MLP neurons of a small language model. Each row is named by its layer, matrix (gate and up: input weights) and neuron, and shows model dimensions 202-329. Each number is 500 + 50 x the weight over its row's rms, rounded and kept within 0 to 999. Numbers have three digits each. A neuron's up and down rows have the sign that makes its largest values positive.
A block is one neuron, or neurons of one layer that tend to fire together. After each block is what it responds to, as a language model described it from the Wikipedia text at the highest values.

L7.gate1050:419510424470544429672583522547483465456540543499483571484459523564557445513523443638606527458496533614531479524483512500533627529502540482534513439423507409458432515438445460557511571542491391462516508503456513513515395507513445524433539525537517484450435506540462435536480484447476456531443436585471563461545482559390461452537428443630529456395450538484566466492553545487530501568468
L7.up1050:516413518487545526538503554435514572431492396555491525439552546568471522563497535474609452405429639359482537518430457557502544506531481484483480457482514479535481578484601514483467566432423529464489505533485444395476498441564534474580475474483481447577527550556459513554540393416521485513502428501427498553512475482481448372459466469545420534397402514468540497486450524518534366490468
Description: Function word in fixed names. Middle tokens of multiword proper names and set phrases, mostly "of" or "for" after heads like Ministry, Centres, Foundation, Certificate, as in Ministry of, Heart of; also World War, in return for.

L2.gate19:532623455465526472454597553446500467486408546540457467484498559506489583450452471459516532551588539527463456560514581459505512457452520457548478400487526561523420537508508495507480532556420445452549442450528625401413426549429466558545440520479528495554515504557493608477531421473540500534564505552519472454510517432473546508594429407603539410437680439570451567463420565480511511389561
L2.up19:511497542535514570637523500508405484485570523589450477460488486546445496484455534474499493504566505539488483452575566603492536485610538553556522608424423469490442446562536555554545571555610497421596499466487511509455499499538531483401513584531507556543485469577490439456511513464508417487525511540483470504526511574535569539611524507556500447510588481501460412478423510500477459403495
L2.gate252:518550474477484484532499562599564457452407457504525458474559568464513514488581525453626547551532511539544449423481512491511503565508510518471515558459440515452380447393380474521380551559481502516440493434466554347499455537513448557573460616481503498535474462536482493423415459464491458529573517576581479511580553499412465544492448505522491505471548529444472490460578464527473545563547
L2.up252:477572528462483529560520487479578549430534482427513461543495471545491688405491559518504514441479468486575562569565606510559567552512528552499447529484474546502435516442483458496407569472487462495474464505423477483541488577546477507465553510498518493559549514504555533583462419533574423496517514459541480499515520466487428507496425564490557424477525521529489541433637526585468556517488
L2.gate318:427498532574592523500512467507515603624525494447475527525490369556495539435465546485595419567496445522492482460457492469531410503549633528492502482551567566516525457478547508496488525507545426496508494495584546500467496458427446494413547513592493543490505524469485462552562525625575506491419567412531487434437569565444490424451443497507515575485510488466395516538494411511438492523518
L2.up318:490497402519474526542495364538561563593515486496554459478514412505473435526591540570541512502458471463522547469529563493494464455497536519571441425377520524560519574591521516495501535470609480441456476516404487581556534539481398622505450564490443462560560535524596494478477489555586442560536494521491479515485541558471489490485436526545348456480507484503437496474620452529465459590504
L2.gate905:630505517521446499487445563504510513468515458481507606498458532443530507477440532494527484527531534609552467474496453372484508600412547529459510503526525393526487425468532530564546521579476405479492479491525557478540434461454507490573548519551515493482439492478548499432494463409525508429587451541524517568497490528550592482455517510569592445435477457521427437568451450511417488533552
L2.up905:558521436478478523540486514460440428468542437570535508493448591481468553518539474548482433525548469519514495473522450457493516531412528494525499518545525413449482474574530472547568556570456432405580517467528424479577530520515464471495492633470548575478480555510501508426430453490508514475485585503501521519454536514499594478442526581557476508466445464533476455478550514537519449563596
L2.gate994:503564487466520534481505533530542456442516530475425472569486551439446545484530609501502498517645549423418505447541493452551466523450489428477491544507573543494381480500432464393503558487439422507592381454508583490495489539556537394496467515606561550390499495483442564438530474460513492434466503505477409523488495488528462507471520535528509475501542507486515406467551588525445524554506
L2.up994:512623442534563502471577515479470485378524482507595503436547553565520464510541474433412474539541445491433593454497405520495475470464501595522504552515460500508512593543606505397457599451442561509515432539527472397418539494483457509486475530430496452616492541531419477525497522438412425556533533564658477514555451535609500494511536562545400445537518516502485535482534553615567480469542
L2.gate1215:481469467498434505513513502491567496516616526535519596449369546573503549473543491488520545500487531550539460459530540465542478486445428550468439478587449393482503488477451392472472460540612543552459501431475498535604478528618489471503462451468558537423520514481514556498507538479579518447506485602429367559450537486538523463454517482613553448506522524572539445471530440507421452480461
L2.up1215:575475456488524550498538468523480514591482516497367520478517532492473477503545456477549471536534548416417539421524522408519523508527477509454497517545481535602523488460500579535521411588598513431422546457573514517546576452491506515528518497492391452572530475563518521429606585506538464468600408549480508425543516532456566489521451495472541520501491549521526504461507488413499521594475
L2.gate1263:520595505507561501525542493432531441529542555453540548503419532450556439496545531576491534568545515428479494496471543496537462472443440479626481511511472445503434429490461599518554581545538515505508577536434461477436480592667474447474536465517505582586564539417495489445516495432487486502424509471467558419476498543583531440454474461464378569580422473539599496455565519513491502600540
L2.up1263:452572471500501537413512478470529439469521518585592544520459580504521556410538542585541484551469542426434443456467436426481516507491395495453636466522455492461487486567423511476485498534443462530521589539546448496475447487531409403516449567522569560527479513520591531465437433439570580450464465494535502462483488523583571550517562489488492460436493383513487501449553572493570524543472
L2.gate1287:475538507444571541565504526494531410413457456506476495553518522438507556555470515480507466587444473513475441508399524554499527561456484446471506509542446459498441441433470501568477512507415564453379470474494549502557488453597424529472552569493525526499460487464422514497566441455453522530517498493415437509484469484476552531464462446537514474472495473519520535466518534520493482600568
L2.up1287:575451541553457484490550539422485518491476603575465520498504533536501588503506469557513402629541529527498572584484480453454482528409482495523545492524534572526506501511346493522518471513517526538505455502411519475578484488474517582577559496536540563504401501606461436537567533498534596487520488565543441589613568407524525494463548550450475498511504550479460482502439524506444533527575
Description: Of in institution names. Mostly "of" right after Institute, Department, Minister or Court in formal names (Institute of Technology), plus "total of", "age of", and colons in infobox fields.

L2.gate51:468451474473476561504603542460427483550579396486592484499423433555488394501471540554500520469536470480444439401504588516592528555512519486538498557473566406525400473454597539477532581440529367487491464472549475531486536557478399471460401616500481535472596509523484505454480463545429563516446591600528531523454520389584440434529535557563471429476567521444519516434604504505495526497550
L2.up51:482469538491568550520437469464564400463530599471563528514498436568426466604415540522541422406499491442551552479496525509496475444458569542499422493579451464461483507534515564496455492603491413455500664476474545504438509531508522499525438487509416549487485536578552479466606465496527400481391560511489452527458468479529535540510430504505532500594470471435601578499528487486472499528505
L2.gate161:528506534495526454592484578581524429441516472474510514512465435404544499586513501486527561354510534429467435442494501433468428478554491454490381540461526404382414463520535488526419562471476463512422478427527563394452477538471491464491438469445449514462443480452420479472434520408480460474601617488491462546478541459498413542436483495562464481410469478447508609478516529435488420534455
L2.up161:575509487592461491572494436432478497422574454439478488479514496520465541554562531455483555398454569496519559473488467444455598454590513461539411553482506526456521544480497506534506524477427484532435534482511576478514603486460560550509470509491472483525471454499401487485443474503532445556555563433514479457555433531382481483455505523492428514483481503547504567485543544481481439476466
L2.gate211:507399442520463477498393491572518482543440477533460503413514436500468460577411532533533550586520544506492510390519498530531551522472449486475455530457534562454517416589552513517340456536466465519532471496482498544499592427435475434446394630593522479491475443550556475449462497482473466538490499582601486433485474503522492483474558415544494430405549499496523480436466517522484495593571
L2.up211:558464523455445473429481539573438517552465450465476510448504460528430549521409486504552544557429581495476529515520520496516530583473458448590422508493600485462439496499512488466327435410463495485441474550508549537442555429491520512436498521554502489442474511463530463458428558521504480563502466543481575398556588492572413494496486506603481436506550486425472553445433539533507536446611
L2.gate259:501567459543460601380531499481381596510448632489478568569480474489423635502501397436522418469432451465457461526497420507579560547404532536500455451451611543547408530449511428508502511449507484484330442475412500505498488487415479572442542533497545532427550443489509514535458455527503497524556536503504499510529411540461428505513604484551513433510499511464485454486492543459512453556503
L2.up259:504553560505496537492558562549503443498487552545516542477369496472558455523489454443461601362533611567421513448638562498513555499483496473424475477503457459525436496531535526522514393558619432457569513494524546497517505524527463446585446394465509654588429506453464473505510522542499453428460505550593482463474576487419522507424449464479543579502536473553537466492524413485473518538420
L2.gate358:571487503490477473483491451562508415467457529629513423505409589399408520511503432520565503510483479491551458430465601494590611448495534529526470584615483552476391468552455470516518538491426370454438542411484454481461587499484470428534460521489550547430408512507507464501470560437519475562505463596510520412545524486513531489476498440515521520552501464549427562563544499528528602609467
L2.up358:539554464470446547488475595468450511389571487511524502462484540559456371485478509467577501326499405518463489528535508528486472486457567469500527428535463493555509533529480525441469495518593465441478450509548484552629456502504502452453571474528430482523490505535375444499501563466495560530510491491512502547540493545545509437496486474441533534524508608469482516591436487459494546549530
L2.gate633:509407506538495524430477563523549488456479466473473519536541485520475540479452563474492500521539412568418522442491587419540545491576455532442482532538600513386453542490495502437429558539494538564538446367550518452439467427435429549532435573467540533385477417475434427414459465518522548390464455563497452516537533556485489590447531516551561515508496381542469542580557619509460611531514
L2.up633:525490513469424483494484495451539509462607406507545513510592456525478522500528565597468524520521584561521544537494556483499477560503448458530494525497423430541540473427538438458597535523513518502511457568666544504519457565539558460503503565520509547495433529458429596492456520378491518533567557512429469549477427514456528499553508567450503467435525455528516454472501504488477481603564
L2.gate672:477424509547504581599512506476527428563496486436447488517519425434441376494420504498548492411488537513513440475483443459487514637528459536475511454444521499534525587461529494534531476420536574536513480477549467500487580511495428421468472508476470506464470445569487493561487426527415557459562474492471575465498445431494512485511475478508460509506469490460546549547554489476451461474481
L2.up672:489607483694466510403457447512453517441469480471554475410421537483595519492561441547436610436503571578493463483473510574472473407477517467470417599540473516468509435481527536472432417482517487533468461503586469507464456463491545555475498442542551604593583511500423439500536520462492495519477517499451561502550512485545392560430534503493578539483478549561492464404448466559476522437502
L2.gate967:466417451539477532484462553598519499485425454458462515503487475499547478520460564500485560424505492607500488381455525470553563449477482443408386483550547432436549510469543407456522435532518437539496479396516526511401444507507525448429536539448517554450503459510490492515463486392514492495505559527470437524482513505508490466560503503481530534443520513528446598535475563497424588562465
L2.up967:439451476537532538511474584494524503491480497507544521536444478522533513513464566480487554462470507579502489438604546436546526489450446498429489477507575483487492545513469448454519474581619508511453487470425446464369457458467533487470464520455581579487573472470543518448467497425466490489555554561420516466474576564507528490510439532444476592559545513558443598522476641538404499497539
Description: Complement-introducing function tokens. Prepositions fixed by the preceding word (aimed at, dismissed from, charged with), colons after infobox labels (Genus:, Born:), and the parenthesis after a biography subject's name.

L13.gate72:481446501418478532458549522432575555520527498459442454385550561500511534464531512496487509494594513459521491489497432443577554431490527489499463502482523382506458510522509488481480539523450486554485506541446533493444561520535361557518480442493372511457524520474492494544563485487485486515549542419546592410544509529512496435434493594459486458491410499427418577464439500560510492484448
L13.up72:488402551489394490539529580468469475466488496491597512417533442433454515494558556495528501539452546453622554523552519455449524479512477484483419430527514394548537532449534509356524499500554570430504483446508477579517497473595453443570411546552494526561471493560582550404499571486527492516458462425563500548506453431502549481547492396474526428530529671516544501566511490501541480470526
L13.gate405:422381538453424512474507513532559471551509506537483525539510497433495483502501505473428468489465520546418558435455399570577367504483547435579530534590508464469436442502622592483509540484443489420487470444437618520504562496491475439516449566486586581580567491454576491447540535470595534497465549505498405531553465549473589485557550462493448477485548515500482494457516483531480440453459
L13.up405:487496487533593539475498479485521515439506550521547504555528513494402538515454487495600314442530587419512484534456440411454493509450549396523561408480498489487465546480495435567445527465560484432484468532376420536520530532519596551580481451493475505497481487440490392561538478436527610475427483433496548508510507501458451444473438502529445547543526398506529527487479520417412552568527
L13.gate515:561402536535501466474517493559454553547492559505512539500584556408503489424468569597591522497607505464433561471464549537558559552406530529473501443483549467430510482430503463462422475510507490454531508474450392598504441417541521454517494464434585547490424407490466438533524494404512551541417550478509504454540411479533492523488495412377552484491509416550554479492404498534515428468486
L13.up515:558422537522523524499511484638512405520479568464484463512576484452472415464498533652457456450495536479520524408510511454507503507450543435461544448518507521524462472490597553400385555533600482534571490508462428533498419490576460503524564522477594594499507480464526542521497481439468489543431444499535546520518401522629501508450560566448533464485485532537585492456454450466557526489481
L13.gate801:557518502464479442436395500468510498578442472441474514318559468469498522462554467532509490550529457569528511503593465461563520552436468512486515517525494491461476412566544512461486587534482541505552592451571460627497486460501473470552542462540454594506408555494495454552530543450496569482549472548541532595475470471495464419525547490456534597473509525469482491542569500531497445486450
L13.up801:402430409482475426509378520486416564520522508424561545529564576493470546513538335582498561466387460421517428445425506480499481534559477432451457554487515465481493366544547471492437525406489451436422459527588518573484550548443460542522437439547446511495538478482548529461563465486481502495492538453584520493529458532476452431485439523398492535459501571419468493532454453507455516429531
L13.gate1194:489465465554472447491607477489560574595465543467523435484451491508415426481556622516565502476496421528466491476425489477588463498463508506453415447460467467445480411521519475493479488464541473448504511530575499530541453464579453483444489502543512462556543521565567490462501357504404450507449569510406466481420505541527440461589515503518548530488513572406465585551513458480646496452470
L13.up1194:580482604544506523435487485492552475550486477582541469373444497523510540521517532528483509472510434472505541464468430448592472511479500442479489497472412522425496488498467512507536556495521466549609485468530335508440423459457479431551477517450622546510484489503487488437494400506497471506548590524413538576490452538477520432511552438420489571447422497589506590490472556491520398428474
L13.gate1218:472489528456444435485485471449590471456515476484463503441580480512478506474528492411574588463559479462448560359459486459486527520488473476467557436547494573486439460420481433420474490547515530484506425442588459514511436515422454486481506482561516485420507406474491480518587581576433484395508448461450466531524440470433448426444538571418550537527480553504526486488501461476458509547517
L13.up1218:535449438532525498562523508528495467546498513379502406482478448575585438484490451465588508604524571403432408521552452613449477525501570448495509511463508489434474568499463517454479460491473572540506454546613524544506485629589477582385421527423536564550516468529444522492488508418474537517478547531444465576464421474435521448541559476482493515532551544589548493442521491432534484394485
L13.gate1318:555461508531509445554530481572613515536520538457421561448508464563507519550534523549450498468531474470446532550496537508522527509375533495494482420458419397455553467418490472429435446384365518453572494471487549516483466520522572580551487486579530552501453500513556442521529437474555508475550427594481573531524421472559505454534428505513470513478523460397482536503584479504472407485512
L13.up1318:432476540499504465552624591538539616509482529492449511496538492563456517461450485491469553430522554519437458501538537491458393520499497460496483485542480427476415510531493538460516479519480534512490546486497485459486470526557473576461484541533520434490493451416458552508445452528469524436410453500489543574531497482450488429540494477432503478434509451438483517493430465500474536482493
L13.gate1321:511414500478439421489366559648553534577549458483434549557484449507476471430483495469526528474441490482477490502507540502520506515383509554423539568562484484482506438395571515412458471435532470505535499494541492474547453587544433444471500492598572520484434489559462498391475479561488486517506583467542452558524455428487477488526486514471478551523559532561487531491526496517502476486546
L13.up1321:435472521476625548493456501463503507522556451469501442411511535491497565410522490492466495564506494429421485574496442449465561542538598490535418454521472544477402528560553511482515457445410514495511497511506535595453475492511473555401471532464471557567516455541440499466475473483542524583532534537571432443534436435535467497413418524549473570432531564501527462509491493532578466418479
Description: Object before a complement. The last token of a verb's object, often a name or pronoun, with a further complement following: awarded Scarville its, bring the perpetrators to justice, gave Jenni the idea.

L7.gate352:445470471516441475436466529456502477494507426532509526499455642546543393479471454514505483420580442508622556473474513521483504507491570521433507458505483453448489551503535397567476489515524535444410497464586516603611519444497506486517542577481509540551480488496494399466516425456476452445494542578469485513545508519466499453374428466533447571457516490423511441429519541551535457501506
L7.up352:479460494398664614600453448544481529491568554451517389439506476438480455538488376464559463447537547402465486498514515561468543505541534551485523584547444535427451457567516497457559539516453475540535422525442380512557508468542490470588451376458444405535451513485538547526520476449478512600584573506544566517507471503400483566536523517490444547447535578515509492399441552497534403648421
Description: Main verb completion. The token that completes a verb, often its final piece, right after a subject pronoun, "to" or "who": fle-e, retook, donated, heated.

L2.gate55:524460473496443554279472470456502567514424558521476538509480522485534502488522454442587443549466618531448432477454440511552462523510442484449475519537485478462449453483533559530515495502452442417491485505547482550498391435536472503542486518541524538518470452503556445447459518565543563550417565546434485485539448496498594424524544437445610496417505512507451438491436447494434489472477
L2.up55:498497519525553516461571487471531436437421455498550400488442541431501580432502540556488497541499507548408498429462543487545523512520511497458419457470477442472497478483588439414522500534498500475403552479465562576425467568569535450503493488579474427442554560464541460497414541512562582482330545486431499487477509470452444474493593527479533479483509494516496441382458466465468519458483
L2.gate556:464590490565477533427404540462446509493510594471441566556524517437473462468547489471483574553489489503501480399523509466576531514404428542481420545446404472468462495503440386535536551538491535509496470492525473459498392475494533495528545494548392559508392520462433457552498509466443456448469579503646519429562506442488478453441500511343466541505534438518556511466549510595501523367485
L2.up556:443494491522529555574507469478568516490559535434436482521431491437522573509496496503471468557552587447516410429530360495529474541456483470535489557522493461469452467507589433453453563561450474506574633507408408506388551519493559476518554600535535488409477449489558464539441490409504556558457508551473374471535507509593457551472555386473499462491509480446509533449633486532508432454486
L2.gate581:570547471456510492463509467499513538451482546512521403554435557381448467495481457486507502447545569480440506497577451539555490552467565572458503551565419387385451549476464472475465465581555445506556534492503483536558518485511483392477532535529553499516443540573460455580540518554532479522506540590513550443508468522471491413453522486465599470406533569545576482523384473529463528431503
L2.up581:528568537522478509403535511500480471431538540525412500528479605453512509502543454538555477472493592492456460427453507480571538561535449631504464524536471441401426537408481501440486477563527482557456501495520474524487487492514500431518437565431562570504417536529469478519586494565512527496463518604490525427566526514471446420410419518511489414382596459522565493574502472614495547469502
L2.gate624:496458503504513459413488490539536571521490455542509443510349622333537496499493577525517503507561611560459476544412480463410467521523421555451464457555473436429479518458448506487522468586441555561522481485490414480508501520545463465511517490489548467460502513473532477449441471543513568467461443529535526474490621482531480435463549406516535487457484465580491484431502487480504474544436
L2.up624:507530525539503465480492461438496610479475533494592469468443584406473578539536521563543491535543583527405490509585458549519398488497471536565445531509536458476463471475506438478554453493513503604460451565449660427468558506564542523543543500445537507391499570416519493480432439527496501496436478551482482429509673502557462442490567455554572490516593427533519468548529458491486517474533
L2.gate663:649516516405579524459493468483373522435495579466563523493560587577493377548516474495449540449468425476518476392589458521416464478504539536500437504520549585449421569531442463447448491563459534450459420531542528527518474509564538510593454598500520502582416595506450465531594526531462527481439569503520494531572599581541466450513423576416454475517538475576660544492462381593581486509402
L2.up663:524526522482440532543441495483507536409511520496497532445472542520528469459484540551557407483533497482502560564498479443525580498505559586482410443562453359536470523476519379427441516500452528496427542542515506539554535478505546487516536522505454490394458495490401411520441451481523545431452604528505549506491482505448505391569446489521454477419426483435550511505408411429480447487411
L2.gate1007:507531513456501484512540534511567403492520502520478452486565408506492480453515431508531531393504530508514454512530481370604530610343531534487553528502552535461412491549497431500489559529589480396468453486491420580516403476397540487502590461527503506532402438548476517544478509506448511480444494544470431539472460504553571505469533486528488502514509498528537618586477449516475491527469
L2.up1007:532522512406425392468527538471503446529442532387472432500417472516546481561476504461495466448514467419569521533638549488561465495477592553493479490572465586526391546499499487568431498580571454473459532481521473504554491416480519500517516456512571538564462532473525494478489470464572545531496484651508481499466492533524382504410555451498495476527481484541485540424510507479447448502476
L2.gate1195:539576414503454571504529460475431462531471513484456557524439562476429565486544508552522517466435561462440441408531380469527472516547503519466429479526569471477469602580458460526527492608500451496352481477465537529527428526521523520513390584583537553506604516552530575496482493570545510481406554540492560475459603581386487454416431536500531449484490401530523459468426617498534489499464
L2.up1195:417551473551440541425510462558532468489501461505432539510452501500490497518512547529440458468534568553436468432474445544530478543582403451507436531533506383384474521444510503414519470468516439460507443507561416521552421434449477495498516611504496526501454518516515478518478558541486469559436646558529500536442480496483584418388440529487534437416535492497593536437447513537510460462387
L2.gate1274:454579422493459510496487416537631517441527452598464537474541556504523537532484461493514477566444546490549421502470466543474539473525607587519439421488440443515407565484394468458434561551444412459463415537447477484551390508483442477536522676466472576462416600543467529517528473454473506409548473517521492479549522437469498484452381521561485465448518448493534517443525544540530499595422
L2.up1274:461585510436499513502500450418543540436624518492556493530478560537494565527495480514499466577519588461458444490530593593525574501498472486629414473554498564490472537497513480497552604565496537509522508552426431477477503554507523572495526492492508497543515495436575553505434427504592449530558479488425532385462502542428451422552490519584500456561547480556542544455594489591519520545557
Description: Status-change verbs. Verbs, mostly past tense after a subject or "was", marking a change of presence or status, such as closed, returned, retired, removed, shut.